Part of a small language model's weights.
Size: 13 layers, width 384, 6 heads of 64 (1 for keys and values), MLP 1024 SwiGLU, vocabulary 2048.
Architecture: RMSNorm before each block, rotary positions, no biases in attention or MLP, untied embeddings.
Training: a variant of Muon for these matrices, 11527 steps.
MLP neurons of a small language model. Each row is named by its layer, matrix (gate and up: input weights) and neuron, and shows model dimensions 208-335. Each number is 128 + 32 x the weight over its row's rms, rounded and kept within 0 to 255. A neuron's up and down rows have the sign that makes its largest values positive.
After each neuron's rows, "fires on" lists the tokens most often at its 100 highest values on Wikipedia text that the model never trained on. A number after a token or word is its count.

L4.gate877 [144 132  81 134 127 117  97 101 169  95  59 139 108  90 121 153 107 105 141 151 191 181 181 107 116 109 122 148 141  95 122 118 148 114 129  79 122 150  92  80 154 124 167  53  85 192 130 118 113 130  99  50 109 103 115 110 176 142 103 105 135 111 138 134 143 164  69 177 183 133 115  57 130 152 148 185 181 147 138 146 140 153 130 161 140 123 120 118 133 138 204 119 110 137  70 153 121 134 192 145 153 135  99 187 135 112 102 172  95 102  95 121 114 129 144 120 116 149 117  42  84 134 144 146 125  74 123 121]
L4.up877 [142 108  86 107 194 133 196 163 153 160  61 131 102  91 150  94 145 146 163  78 148 121 164 115  97  64  94  92 128 110 165 102  92 146 103 112 119 137 166  93  91 134 124  71 120 246 111 146 115 121  80 114 140 130 127 174 157 120  83 170 156 124 105 109 102 173 112 123 183 128 128  51 152 146 166 150 149  99  92 167 130 111 178 149 177 148 136 112 101 121 105 139 161 100  96 127 123 176 114 128 155 159 194 122 166 144 126  88 122  44  56  86 110 126 119 127 168 162 111 105 114 130 173 111  75 110 175 160]
fires on: " us" 20, "pl" 15, " work" 12, "og" 8, " play" 7, "p" 7

L9.gate391 [ 98  94 142 101 151  89 173 116  90  94 116 152 106 156 210 172 132  89  99 145 108 148 102 140  95 122  97 129 132 222 172 166  99 145 122 123 160 162 155 128 127 133 101 128 125  75 128 143 148 134  93 110 157 122 192 148 174 151 150 167 178 121 127 148 125 100  98 141  99 124 102 110  89 166 114 118 163  99 134  72 108 156 206 131 139 131 118 137 107 112 126  92 106 181 131 136 127 170 198 136 123 110  99 139 130 120 114 132  79 120 185 141 138 156 101  77  82 192 109 134 135 102 118 127 139  51 132  93]
L9.up391 [108 114 129  97  86 163  67 139  97  89 109 171  79 133  50  55 127 134  83 106 172 127 128 186 117 134 174 140 105 177 112 149 118 186  85 119 169 138  59 105  82 138 176 152  78 190 160 116  67  95 146 117 151 150 141 144 143 158 178 175 161  99 131 140  97 115  97 136 120  49 130 150 163 131 158 168 118 153  92  90 140 137 100 161 146 131 109 146 113  33 161 144 113 156 145 160  88 133 168  92 125 124 152 156 123 118 117 120 158 103 176 137  97 157 100 144 110 156 126 109 128 149 148 135 116 132 159  89]
fires on: " in" 37, " a" 31, " under" 5

L2.gate646 [185 116 129 134 108  98 104 138 109 123  84 171 103 132 147 209 187 135 103 109 112 134 157 178 132 101 180 129 181 149 109 138 113 116 195 119  63  86  96 156 132 189  70 106 122  90 110 112 133  99 143 137 115  53 152 136 113 113 142 154 146 148 121  88 167 135 116 204  99 134 122 154 161 136 106 181 147 113 117 115 146  82 118 134  81 101 100 125 131 129 122 180 143 153 112 111 132 149  83 133 137 167 196 111 129 138 116 176 147 138 137  75 174 203 107 138 168 135  92 116 181 111 100  83  92  99  24 153]
L2.up646 [187 139 119 145  98 113 117 135 123  39 128 142 147 107 130 153 132 166 113 144  98 150 172 134 109 125 136  81 203 180  96 142 152 111 162  97 116  95 105 174 156 141 103 123 119 118  70  89 183 109  93 159 115  74 173  92 150 160 134 190 134  93 143  63 177 153  96 156 125 122 146 147 120 100 127 137 137 146 146 106 145  79 116 140  35 104 121  92  99 128  82 186 109 146 124  68 158 148  74 164 154 165 178 129 141 126 122 190 154 145 137 133 179 213 153 123 181 113 142 107 181  99 154  80 146 115  57 127]
fires on: " stud" 23, "pl" 12, "rit" 8, "on" 6, "r" 6

L9.gate830 [123 143  98 163 191 128 156 136 131 134  80 140 134 157 170 176 177 111 139 128 131 113 123 104  28 142 136  92  27 123 156 111 117  84 139 133 189 153 114 180 111 184 106 151 198 165 150 170 130 176 158 202  93 175 107 142 122 153 205 136 115 142 125 141 110 153 148 174 168 133 168 174 172 141 128 129 116 135  69 125  99 170 117 135 108 133 202 116 155  87 124 133 125  92 111  87 141 166 134 156 115 137 111  84 100  90  88 133 154 135 139 156  64 221 126 153 137 163 126 162  97 112 105 174 138 154 146  88]
L9.up830 [ 97 150 113 163 158 129 145  59 145 138 187 138 121 147 130 112 156 137 140 112  88  94 155  61  95 162 104 176  67 102 109  58 126 114 101 114 162 157 184  97 129 159 147 103  93 176 107 167 144 142 122 108 157 169 131 154 137 169 147 157 111 145 143 190 128 154 123 142 107 156 104  90 173 138 120  88  92 123  81 212 151 109  97  69  71 154 161 141  59 144 153 104 132 123 131 161 143 152 147 164 116 139  89  96 107 155 145 146 118 124  98 150  97 139 152 137 105 136 195 175  79 145 152 167  84 122  60 203]
fires on: " to" 22, " of" 14, " with" 8, "ed" 8, "id" 7, "ing" 7

L2.gate239 [115 152  28  93 114  69 113 161 142 145 145 141 156  85  94 113 195 158  99 158  50 152  86 143 110 160 159 177 105 167  63 151 136 163 125 146 196  83 100 137 112  96  92 178 122 144 133 103 106  50 122 142 129 119 109 152 116 143 162 149 177 138 169 154 101  96 142 147 127  75  85 166 127 108 125  79 169 123 138 130 132 126 136 101 132  76 131 129 147 170 137 147 155 120 159 163 133 143 106 117  68  98 188 105  71 132  99 129 182 134 143 120 105 150 132 107  89 111  68  86 160 143 103 138 146 179 121  75]
L2.up239 [ 98 153  48 121 105  66 137 151 148 157 132 121 148  75 103 124 168 149 137 176  48 151 108 122  99 142 153 179 129 176  75 148 126 183 144 161 186 111  88 116 110  85  60 160 106 120 157 112 125  69 109 129 144 140 127 165 128 120 183 147 180 129 155 134 112 117 121 163 116  97 128 194 146 112 119 113 181 115 101 165 121 112 142  62 141  78 103 141 155 155 140 151 151 143 165 157 105 137 121  93 104 114 180 118  98 170 118 153 201 151 118 150  97 164 148 137 107 102 100 113 143 124  91 113 138 170 119  97]
fires on: " |\n" 53, ".\n\n" 11, " |\n\n" 10, "==\n\n" 5, " ==\n\n" 4

L6.gate804 [102  93  79 119  88 129 159 114  89 114  51  78 155 123 167 169 198 178 133 150 103 147 113 100 123 127 115 110 139 102 116  80 166 125 104 122  87 104 161  91 128 118 153 154 106 144 120 178  75 167 111 155  73  95 115 137 125 197 116  68 125  93  97 139 190 147 136 122 141 107  93  99 122 177  86  93 176 146  71 142 152  79 156 197 123 170 131 116  66  89 155 132 141 131 123 157 111 108 132 160  97 151 156 167 122 177 163 123  63  85  78  91 106 120 134  84 117 120 193 135 148 126 104 131 130  94  46 164]
L6.up804 [163  71 110 143 120 124 217  87  51 104  65 101 175 143  77 179 185 171  86 129 130 124 115 131 146 125 143 106 110 146 132 142 164 135 117  97  89 103 121 109 139 138 103 183 163 161 204 156  98 139 105  92 128  92  72 113 100 131 107 138 160  51 106 102  78 143 130 126 140 131  68 156 129 171 115 116 102 133 138 108 168  82 122 135 137 138 234 136 119  75  97 128  84 102 129 127 132 149  91 157 116 129 130 172 122 107 138 157 153 135  62  79 136 126 246  82  93 118  54 181 103 129 131 105  98 118  75 117]
fires on: "ly" 20, "ely" 11, "ill" 9, "ently" 7, "ally" 7, "s" 6

L4.gate899 [189 157 135 138 121 194 151 118 149 101  91 134 173 224 148 114 167 135 143 162 111  88 180 104 114 139  73 136 136 102 136 109 145 141 116  99  94  48 174 165 165 159  87  89  91 164 173 127 102 181 112 129 164  71 106 111 175 145  89 132 164 115 132 151 132  95 149 123 170 139 165 151 104 175 114  81 157 117  54 112 140 158 148 135 180 155 111 120 162 123 138 173 125 101 129 170  91  51 164 171 164 102 142  88  73 113 136  99  73 155 146 169  94  98 136  93  71 113 141 181 107 128 121 109  84 106 144 160]
L4.up899 [133 119  96 178  55 178  87  98 143 100  87  74 169 147 117 195 166 157 139 120  92 142 128  92 136 113  85 128 115  92 138 166  97 137 178 113  92  74 137 137 130 146 140 145 123 148 132 124 120 123  99 125 156  70 155 138 131  86  91 163 134 116 123 127 127 183 171 114 161 163 111 116 177 157 108  85 121 112  59 136 105 150 123 165 155 156  85 109 134 142  78  88 119  58  88  92 152 117 107 162  91 121 199 135  70 117 151 119 155 155 145 110 112 172 174  73 132 109  77 129 154 125 155  86  59 112 127 130]
fires on: "es" 11, "ely" 10, "ther" 9, "ly" 9, "ade" 8, "ately" 7

L10.gate139 [120  88 180  92  64 127  99 140 144 150 144 158 115  94 143 101  94 106  92 109 133 107 149 138 120 121 125 151  98 169 149 142  96 140 144 136 176  98 155 197 163 154 136 118 148 107 140 102 110  53  88 198 126 106 131 117 129 153 120 113  59 109 118 131  84 131  98 201 127 163 138 105  70 114 140 131 146  49 110  92 130  92  74 160 155 147  77  80 118 128 112 126 155  89 147 163 116  94 106 142 117  92 143 123 103 107 128 160 114  71 128 122 148 127  81 161 198 136 133 187 108 216 167 107 117 134  98 131]
L10.up139 [120 124 189 118 116  96 139 120 142 150 141 199 159 101  94 189 111 115  60 115 125 127 171 102  92 150 126  94  95 183 108 125 104 145  58 135 143  66 159 191 115  58 120 123 129 152 160 182 112 146 163 132 117  99 180 147 131 103 152 105 147  54 225 102  87 127  94 140 132 129 114 105 124  98 143 157 123  23 124 125 107 112 122 157 111 126  94 126 130 133 160 116  91  78 113 129 139 151 127 145 154 105 105 142 165 136  46 114 155  98 188 112  75 103 141 117 172 118 118 100 125 156  92 151 122 154 136 103]
fires on: " in" 45, "20" 14, "19" 11, " " 10, " with" 8

L4.gate618 [162 107 155  88 144  50  96 119  99 109 122 192 182  93 106 121 178 135 155 163  85 179 177  94 124 161 164 141  90 185  89 143  95 213  82 132 154 120 133  87  97  82 104  89  90 137 132 136 130  79 180 157  95 125 140 156 128 124 158 154 156 151 103 144 131 137 141 114 170 122 126 188  74 134 130 179 141 138 115 138 157 151 187 127  79 169 151 125 163 142 151 126 173 152 169 117 118  97 105 110 191 148  99 154 168 114  60 194 165 100 131 163  58 144  85 156 119  74 125  92 136 145  49 133  95  89 163  98]
L4.up618 [184 149 161 116 106 103 146 114  45 117  95 142 132 110 145 130 200  92 120 144 118 117 136  88 140 137 173 155 135 145 112  94 124 138 119 151 234 121 142  89 133 103  85 109  76 137 134 122 157  69 146 191  67 114 104 158 187 136 106 137 145 144 168 142 114 135 106  87 111  88 138 194  54 112 165 212 162  86 146 162 120 153 125 121  96 142 144 135 122  82 152  79 173 173 144 117  73  90 131 126 178 126  97 162 174 149  71 161 155  62 130 178 134 117 128 112 146 115 145 100 136 110  77 133  91 128 131 162]
fires on: " |\n" 55, "=" 10, " |\n\n" 8, "==" 4, "'," 4, "===" 4

L2.gate1009 [117 122 107 126 163 175 128 134 130  90 100 110  98 114 163  98 125  79 107 161 116 152 176 119 105  88 179  80  79 121 124 179  77 138  79 147 125  93 119  86 141 119 174 119 114 138  83 163 132 122 150 123 140 117  78 114 169 102 129 117 150 162 156 156 119  91 116 194  99 156 121 157 139 146 125 132 118 125 170 168 177 149 111  68 180 191 110  88 141 144 136 130 135 147 151 233 170 136 137  71 186 135 139 158 151 136 166 153 131 110 188 109 126 123  96 160  63 134 136 101 159 154 164 126 105 144 138 105]
L2.up1009 [145 123 128 115 127 142  96 150 152 137 129  96 158 171 192 100 163 129 111 164 129  89 195  62 179 139 203  99  82 123  81 184 161 121 105 152 140 128  89 119 116 149 142 184 140 104 100 179  83 135 140 144 125 148  52 144 163 125 162 123 160 144 186 119 130  95 125 133 108 166 163 190 113 124 107 129 137 185 134 132 129 121 139 104 200 158 163 120 191 159 171 111 164 160 156 182 131 103 116 106 162  65  98 107 155  78 117  84 145  76 165  94  89  65 173 155 112 110 126 135 117 107 134 154 141 159 159 151]
fires on: "oc" 41, " Soc" 14, " soc" 13, "ric" 12, "iber" 9, "'" 4

L6.gate203 [ 67 150  95 136 180 145 127 172 120 125 145 110 124 159 142 132 148 136 192 137 108 117 109  85 107 168 110 152 115 128 146 155 127 131 101 185  93  64 159  80 156 125  85 146 131 132 127 177  70 131 136 116 109  74 117 119 147  63  51 124 173 159 130  97  92 159 100 105 144 127 134 146 127 116 159 129 161 167 136 138 111  94  81  83 102 198 149 155  97 163 111 109 119 146  93 122 111 156 106 132 113 150 103 114 185 239 165 184 104 141 107 121 153 137 105  99 111 124 139  29 155 137  80 157  78 131 146 149]
L6.up203 [134  62 142 109 143 109 102  71 127 174  53  70 119 177 145 151 105 135 133 114 100 107  97 101 138 123 101 117 139 126 160 124 159 208  86 117 110 120 149 136 171 142 163 182 138 103 147 138 136  95  74 156 154 107 164 129 142  99 142 126 155 168 108  54  54  80 175  89 106 132  66  77  84 131 170 147 120 114  83 184 202 168 160 115 164 159  64 125 167 133 168  99 107 104 119  81 144 104 149  93 170 139 120 206  80 171 147 163 145 165  98 133  89 135 121 114 118 131 155 111 128 113 170 106 125 101 133 169]
fires on: "," 71, " and" 16, " or" 4

L2.gate64 [ 86 141 109 132 152 142 131  84 118  49 140 132 144  72 110 143 166 154 178 162 103 155 143 117 153 205  74 122 169 127 124 195  93 109  95 203 124 123 119  33  85 193 136 152 196 143  97 151 149 178  53 179 190  80 161 126 179 136 106 130 127  69 176  88  86  80 109 102 181 134 138 115 125  97 121 115 172 124 131 142 143 126 125  94 144 184 155 109 130 111 148 190 153 156 142 133 213  97 136 171  88 119 134 113 173 107 169 125 107 175 107 183 110 135 106 154 127 141 126 131 189 134  75  60  46 113 111 145]
L2.up64 [ 80  86 124 127 149 113  84 116 120  39 146  99 185 119 131 140 155 150 160 126  69 152 112  85 117 151 119 111 111 121 119 148 129 141 145 149 127 147 148  63 153 146 152 144 185 139  96 107 121  56 167 158 125  97  93 188 107 138 120 120 136  83 118 124 155  72 165  90 114  99  86 154 143  30 101 121 159 142 150 124 153 192 106 112 158 158 120 125 109  67 121 140 127 110 117 149 234 139  92 151 115 106 142 155 153 158 177 189 143 142 138 156 148 157 137 194 167 117 114 105 123 139  81 116 149 129 158 141]
fires on: " Lou" 19, " bl" 11, "," 10, " Geor" 8, " Nov" 8, " Jun" 8

L5.gate487 [131 148 118 204 102 112 140 142  75 123 149 134 125 152 160 112 139 102 122  89 106 121  88 158 148 127 147 109 165 185 152  85 103 123  77 142 125 132 106 171 114 241  81 165 141  98  74  84 128  72  93 102 138 136 105 135 123 117 178 124 131 116 124 123 126 156 118 145 143  95 141 162 123 109  99 142 135 166 152  40 189  93 124 148  98 107 120 120 126 155 147 128 167  91 116 127 122  63  68 133 148 163 145  83 181  92 117 166  84 164 112  71 121 218 153 150 117 178 117 175 156 129 108 162 126 155 138 106]
L5.up487 [ 83 127 126 148 101 115 144 111 145  94  97  97 163 146 142  74 150 102 112  71 145 157 113 172 144 109 127 201 191 115 187 117 143 103 125 123 149 110  74 168 101 222  63 144 141 122  93 130 108 138  94 159 200  81 142 128 155  82 171 128 144 144  47 135 140 157  87 137  99 150  80 122 132 104  71 117 109 198 147  91 142 106 109 178 111 110 174 139  99 131 104  87 102 151 146 140 124 164  87 164  95 165 139  86 178  92 166 153  95  92 138 139 146 116 152  66  98  80  68 203 103 108 150 171 120 133  94  64]
fires on: "on" 34, "r" 8, "w" 7, "en" 7, "il" 5, "18" 5

L5.gate226 [ 90 110 127  93 206 175 166 164 154 176 119 129 109 109 143 156 137 186 100  95  83  82 155 135  69 128 175 168 153  97  83 137  97 131 155 154  87 170 174 158 121 180 120 152 160 162  64  62 139  60 113  86 114 135 130 140  76 174 131  87 163  91 114 150 105 124  93 131 131 175 141 100  96  63 155 143 125 129 103 177 109 158 140 107 110 105 132 135 142 119 107 178 115 117 159  91  86 143 165 112 120 109 152 151 158  52 125 179 137 167 119 139 118 133 146 125  49 124  79 117 115 149 163  85  67 173  99 102]
L5.up226 [ 88 127 146 111  80 138 158  86  84 159 113 102 112 132  98 165 126 146 104 194 149 203 164 118 131 149  79 107  97 168  98 125 116 147 113  77 140  68 165 168  91  48 156 141 131 143 157 107 131  84 140  64 103 101 137 147  70 147 119 171  84 121 179 120  29 108 118  93 171 136 151 148 163 209 116 129  99  89 112 114 134 143 144 112 141 179 125 126 173 140 115 116 141 128 104 142 158 135 160 125 147 116 210 103 161 116 149 164 182 115 132 115 135 134  99  77 108 113 105 131 120 140 139  84 137  90 119 100]
fires on: "on" 48, "ins" 8, "ice" 4, " won" 4

L5.gate189 [119 118 135 150 118 146 106 148  62  96  63 114 157  96 156  83 109  79 137 147 139 127 132 102 124 139 136 129 141 134  99  98 119 120 113  76 229  59  78  55 171 130 146  98 102 113 190 121 193 154 115 134 100 114  97 138 109 127 126 136 149 147 172 147  58  86  82 103  77 120 157 127 133 153 203  82 161 184 138 125 187 173 175  91 154  92 160 181 163 146 122  93 112 166 172 104 154 105  97  96 114 137 158 167 123 116 117 165 101 115 119 131 149 130 124 114 148 109 127 153 145 135 170 114  69 148  90  99]
L5.up189 [179 107 158 127  58 126 133 141 158 172 121 110 185 176 127 100 165 115 120 126 123  54 150 116 171 165 109 172 119 153  87  86 132  70 145 136 119 125  93  84 108  76 111 100 126 144 120 116 103  97 144 155 108  88 128  99  89  96 125 110  97 127 143 211  87 114  92  88 160  89 125  94 103  85 135 135 111 129 122 110  53  53 140 125  18 156 166  94 124  97 133 175 198 124 173 151 131 135 152 133  67  69 116 154  88 113 117 123 112 135 128 113 100 112 107 154 152 155 153 117 135 112 148 158 134 160 200 117]
fires on: "N" 19, "US" 15, " US" 14, " USA" 13, " qu" 10, " Aust" 7

L9.gate428 [130 154  59  57 133 136 128 158  43 103 156 159  70 130 101 121 100 114 122 107 115  44 111 148  99 124 160 110  85  89 122 204 119 128 114 152 115 111 104  68 152 120 168 125 143 162 128  62 106 104 157 154 142 145 131 142 172 136  88 101 157  53  75 146  98 155 132 142  94 121 100 116 144 147 174  73  82 147  98  88  74  69  95 103  80  72 159 167  69 169 118  96 142 108 110  92  86  85 120  57 157 138 146 172  51 114 122 125  92 149 143 139 131 158  56 116 153  84 178 154 114 152  90 160 139 120  93 102]
L9.up428 [ 96  65 154 113 104 109  90  75 172 132 155 143 150 166 114 194 135 157 124 111 134 119  76 145 115 150 138 121 177 158 157  84 106 124 121 172 179 159 116 173 117 115 142 135 118 109 151 109 126 134 104 128 171 129 125 124 154 116 150  95 125  70 142  86 171 114 108 152  43 113  72  95  79 118 110 175 156 198 139 145 194 125 107 140 124  80 135 151 122 101 164 176 105 145 127 151  92 144 138 132 117  71  66  89  97 144 165 176 113 102 138 117 159  98 112 102 109 107  95 116 113  73  90 163 101  77 165 114]
fires on: "19" 52, "20" 24, "18" 8, " " 6, " a" 4

L9.gate287 [ 88 152  75 121 112 119 168  65  96  95 115 148 100  80 153 118 117 172 154 130 107 137 161  53 138 165 146 158 189 163 179 158 102 130 103 118 145 145  51 223 123 110 124 167 146 130 172 108 140 130  90 136 141  72 170 149  97  99 102 129 117 119 110 148 144  86  97 140  77 130 118 169  88 157  87  97  59 161  89 170  55  58 152 163 103 130 156 104 119  93  98  75  99 119  92 102 145 168 122 125 159 168 105 154 150 164 147 125 164 140 118 116 101 140 117 147 123 111 104 103  99 116  87 110 159  77 107 123]
L9.up287 [136 116 127  89 146 168 101 114 119  91 126 148 159 124 148 153 118 135 149  76 113 116 140 110 121 156 149 160 114  89 127 169 156 138  91  90 102 106 127 143 139 148 134  94 184 181 124 100 107  95  48 150 139 130  95  86 124 122 133 186  64 102  99 189 125 152 109 119 150 126  72 146 154 107  79 146 128 160 125 145  85 162 111 184 110 109 100  65 108 137 160 166 114  92 124 145 219 117 130 172  98 181 109 104 104 131  85 153 163 119 157  76 125 147  79  56 136 112 124 119 159 117  96 124 119  94  91 121]
fires on: " int" 23, "t" 17, "or" 6, ":" 6, " " 4

L10.gate876 [ 51  76  84 145 159 147 159 114 112 137 144 145 152 111 162  69 155 128 135 101 103 147  96 148 133  96 188 161 195 115 101 181 142 135 116  80  98 100  84  52 133 124 127 117 200 140 102 128 145 166 130 151 112 168 170 125 103 100 117 136 193  90  98 119 138 215 125  64 153  55 122 110 140 145 129 128  77 158 123 137 122 129 119 154  88 121 112 146 121 162 132 144  64 120 192 129 109  81  91 112  92 199 109 168  83 141 164 179 141 102 186 129 131 122  87 106 142 182 148 124 104  57 103 162 155 147  96 160]
L10.up876 [125 149 156  75 102 103 121 139 172 153 151 138 103  70 109 139 143 135 153 141 150 118 145  83  88 120 121  99 104 103 152 135 108 128 129 129 155 157 117 147  66  83 141 101  86 150  92 126  94 123 150 152 152  91  65 170 187 139 131  68 147  90 125 166 137 119 111 144 123  86 126  87  99 133 173 107 147 145 102  79 159 118 133  89 152 127 107 118 125  78 103 138 148 117 125 148 154 131 162 130 142 122 167 140 109 142 151 152 138 183  94 103 143 126 119  84 127  97 102 199 145 180  96 125 108 178 138 104]
fires on: "20" 99

L9.gate681 [120  84 139  80 141 174 141 125 133 139  91 114 167 160 157 131 128 151 163 107 162 166 100  93 133 134  96  63 184 127 101 101  96 122  56 137 131 134  95 152 125 146 148 160 144 132 108 144 130 218 104 159 129 205 151 163 106 184 182 196 120 163 158  97 128 117 137 159 120 184 212 133 137 207 113 156 124  91  99  93 138 171  69 178 211 107 164 114 101 126 124 128 155 121 127 146 147 142 139 158 134 174 151 121 146 122 188 104 157 143 116  87 152 125 131 116 159 111 140 127 149  52 138 123 102 176 154 123]
L9.up681 [149 140 151 129 186 116 177  89  44 196 125 115 163  96 151 102 112 140 151  90 164 113 129 133 131 135 111 163 111 103  99 130 144 131  98 116  85 132 177 133  93 169  94 147 100 129 129 161 116 110 140 115 129  92  97 182 145 147 128 176 131 147 151  95  99 204 140 167  63 185 113 138 168 129 138 102 168 135 170 156 168 138 150 140 138 128 153 120 137  46 147 142 159 147 188 141  94 207 174 145  87 134 128  85 117 115 157  79 137  78 144 224 118 106 167 124  91 118 107 139 104 138 147 136 101  75 135 117]
fires on: " and" 33, "ated" 8, "ing" 6, " of" 5, " &" 5

L2.gate572 [ 91  94 145 126 145 117 131 102 153 154 124 161 143 152  96 160 140 138  94 102 147 146  85  81 157 104 140  75 100  88 113  63  92  95  97 177 135 103  99  96 136 115  89  68 107 168 167 121 131 105 109 142  69 169  79 138 148 161 232 158 178 124 196 123 145 187 120 133 124 134 139  94  86 160 151  80 115 193 169 157 167 108 126 122  98 119 199 140 141 173 116  95 109 168 159 159 145 132 137 142 210 125 153 188 132 101 179  73  58 142 153 161 111 110 131 161  89 125 124 160 103 111  97 117 121 149 120 156]
L2.up572 [116  92  68 147 150 112 134 118 140 126 130 133 145  87  90 107 156 130 155 136 111 177  62 127 162 102 154 110 134 115 114 159 122 129 136 191 170 111  84 128 132 139 143 131 144 139 175 141  96 135 122 128 175 122  95 133 136 106 204 135 159 123 164 118  99 167 105 133 166 146 116 169 104 128 144  97  95 152 122  89 142 119 153 170 130  95 169 131 154 164 145 145  73 155 157 141 111  92  80 145 170  85  72 174 110 147  89  79  95 154 161 100 142 124 146 143  42 114  78 154 138 169 143 139 159 142 178 152]
fires on: " acc" 28, "cc" 17, " Rec" 15, " Soc" 14, " soc" 13, " Res" 13

L10.gate281 [ 65 123 111 167 126 169 140 120  92 129  40 138 141 127 110 133 138 105  91 170 113 133 148 139 143 131 130 129 151 162  73  98  74 117  66 125 178 178 105 169 116 147 152  95 148 101 101  69  86 105 161 145 187 140 140 127 148 145  76 142  15 139 121  80 171 157  82  83 125 142 135 115 108 155  85 153  87 155 125 133 105 168  70 108 158 138 163 157  99 124 149  90 110 118 113 106 121 145 138 139  96 139 161 130 157 128  98 143 166 138  65 151  97 143 181 177 102 118  99 140 121 158  51 151 135  73 129 137]
L10.up281 [ 72 122 117 146 105  80  74  87 176 119 127  29 107  83 125 142 143  71 146 164 136 143 127 143  40 152 177 102  69  88 167 143 106  69 141 143  90  73  75 120  75 168 129 131 129 122  87 127 125 111 100  37 156 139 120 141 137 146 169  78 116 134  84  90 122 115 167 170 131 127 197 153  89 119 107 129 103 130  81 109 160  99 159 138 116 114 127 174 160  78 179 179 101  95 145  90 115 106 134 176 178 114 183 109 108 176  74 145 105 180 128 107  90 147 100 151 151 142 157 141  78 160 117 101 143 116  97 168]
fires on: " th" 44, " Th" 11, "Th" 5, "th" 5, "er" 5, "eb" 4

L2.gate688 [143 176 150 172 129 155 171 115 142 115 125 145 144  95 169 108  46 124  68 154 193 136 130 126 112 175 159 204 176 130 134 183 162 192 132 127 145 140 112 116 153 166 174 108 118 159 114 142 100 120  76 142 103 167 139 138 128 125 103 164 142 149  83  98  98 149 125 138 172  44 121 124 138 118 129 107 139 152  80 159 142  85 121 134  69  93 128 101 181  62 119 126  90 106  94 155 100 124  62 163 150 132 115 106 108  91 122 175 121  90 124  98 137 151 131  79 127 134 135 165 149  90 177 216 152 163 117  84]
L2.up688 [204 139 117 156 141 146 120 143  92 114  64 107 177  94  92 134 143 133 105  93 141 151 178 119 131 119 144 144 146  85 129 222 206 152 125 116 131 150 146 108 133 109 147  79 148 113 146 119 153 130 145 193 124  81  83 111 120 153 178 121 138 115 139 150 163 127  88 179 151  93 113 134 156 103 218  90 166 118 108 124 142 114 112 155 116  81  83 137 164 113  73 145 111  63 104  72 129 110 111 107  49  81 108 115  38  89  79 116 168 123 140 128 157 132  96  94  53 101  74 135  72 144 148 146  85 149 142 134]
fires on: " X" 22, "ax" 15, "X" 15, "J" 11, " Jos" 8, "ress" 6

L10.gate583 [ 98 141 162 154 100 119 146 124 136 120 113 102 131  84 133 113 163 142 122  84 144 137  90 109 241 170 111  75 123 177  63 132 118 150  79 164 108 116 139 120 135 184 147 153 139 104 112 136 125  76 132 192 139 111 122 174 120 136 195 187 102 127 125 152 110 144  94 144 120 177 127 119 142 140 159  87 115 115 132 124 134  48 167 102 148 150 114 127 141 153 117  89 120 121 127 114 123  70  80 120 129 108 130  81 114 123 152 200 189 130 175 101 204  89  97 140 188 192 116 168 111 132 153  42 104 117 119 151]
L10.up583 [ 86 127 142 113  83 160 126 173 115 107 125 152 132  81 187 186 122 122 151 190 118 157 143 106  82 155  97  92  38 164  95 112 134 190  94  56 206 131 176 154 165 122 141 134 141 138 121 162 135 149  67 169  87 191  68  96 176  45 113 127 178 137 164 134  60 102 143 130 105 157  79  93  72 143 138 152 160 129 127 123 187 105 135 121 169 106 117  63  90 107 118 172 148 152 131 119 129 177 114 131  79 135 170 131 147 120 147  85 123 149  89 154 131 104  71 196 168 118 154 100  97 219 114 121 127 127 171 174]
fires on: " took" 15, "ing" 10, "ake" 10, " run" 9, "un" 4, "ed" 4

L5.gate892 [122 142 148 173 120 113  83  94 188 103  87 122  65 179 119 125 143 142 135 105 141  73 108 152 145 112  99 156 112 132 134 147  89 104 111  78 109  96 125 122 106 119 171 107 186 156 134 152 116  59 117 228 174  63 137 112 134 135 139 215  90 146 139 152 186 125 197 145 136  90 109 129 120 108 118 159 145 164 153 109  94 186 146 124  92  73  74 171  47 124 139 131 106 102 121 125 203 160 137 132 106 148 134  94 125 144 101 130 129  45 125 153 137 129 128 150 154 118  92  83 144 115 115 101 101  90 120 137]
L5.up892 [193  86 124 134 113 133  85 147 132 137 141 125 167 146 100 131 129 128 103  72 167 156 110 145  90 140  84 173 137 138 150 177  86 100 125  94 148  91 140 150 140 125 172 120 109 111 109 120 120  56 115 135 147  99  85 126 108 148 182 144 113  99 127 113 217  26 197 166 151 109 121 109 118 100 106 127 135 105  94 154  69 154 180 124 114 109 116 117 152 198 129 130 146 117 168 142 162 125 111 108  62  93 162 103 128 138 201 127 174 120 157 149  57 142 136 122 106 139 145 134 164 100 100 116  81  43 109 177]
fires on: " Gold" 18, " high" 17, "ear" 13, "ed" 6, "ald" 5, "s" 5

L10.gate237 [136 116  64 119 133  95  75 184 111 149 147 155  89 136  95 168 101 120 147 133 140  84 110 156 106 101 142 215 140  82 133 107 156 142 181  83 176 152 111 103 148  88 126 172 134 144 145 150  86 143 109 119 125  93 136 100 110 162 122 142 111 115 133  87 124 132  92 144 157 202 139 122 120 146  40 193 120 132 150  91 164 189 118 191 128 134 112 150 122  69 135 136  90 178 126  65 137 179 163 118  96 116 150 106 166 110 123 178 148 202  98 142 132 122 137 141 112 185 114 119 192 145  75 144  88 124 137 144]
L10.up237 [ 82 132 130 170  99 125  94 129 148 133 132  98 182 128 180 148  76 188  91 177 166 133  76 145  88 148 116 127  91  96 118 144 100 101 205 108 175 129 137 109 148 166 164 109 145  65 148 148 141 145 127 162 167 149 133 121 175 161 111 128  80 139  93  99 103 152  91 167 113 127 133 106 139 123  73 151 132 118  52  74 133  96 117 125 102 206 156 146 146  97 135 102  87  77 109  97  77  62 138 148 108 129 133 160 132 136  81 169 115 168 128  56 145  90 180 161  76  45 105 114 127 113 157 156 158 139 114  59]
fires on: " N" 25, " R" 16, " T" 16, "y" 9, " Th" 6, "th" 5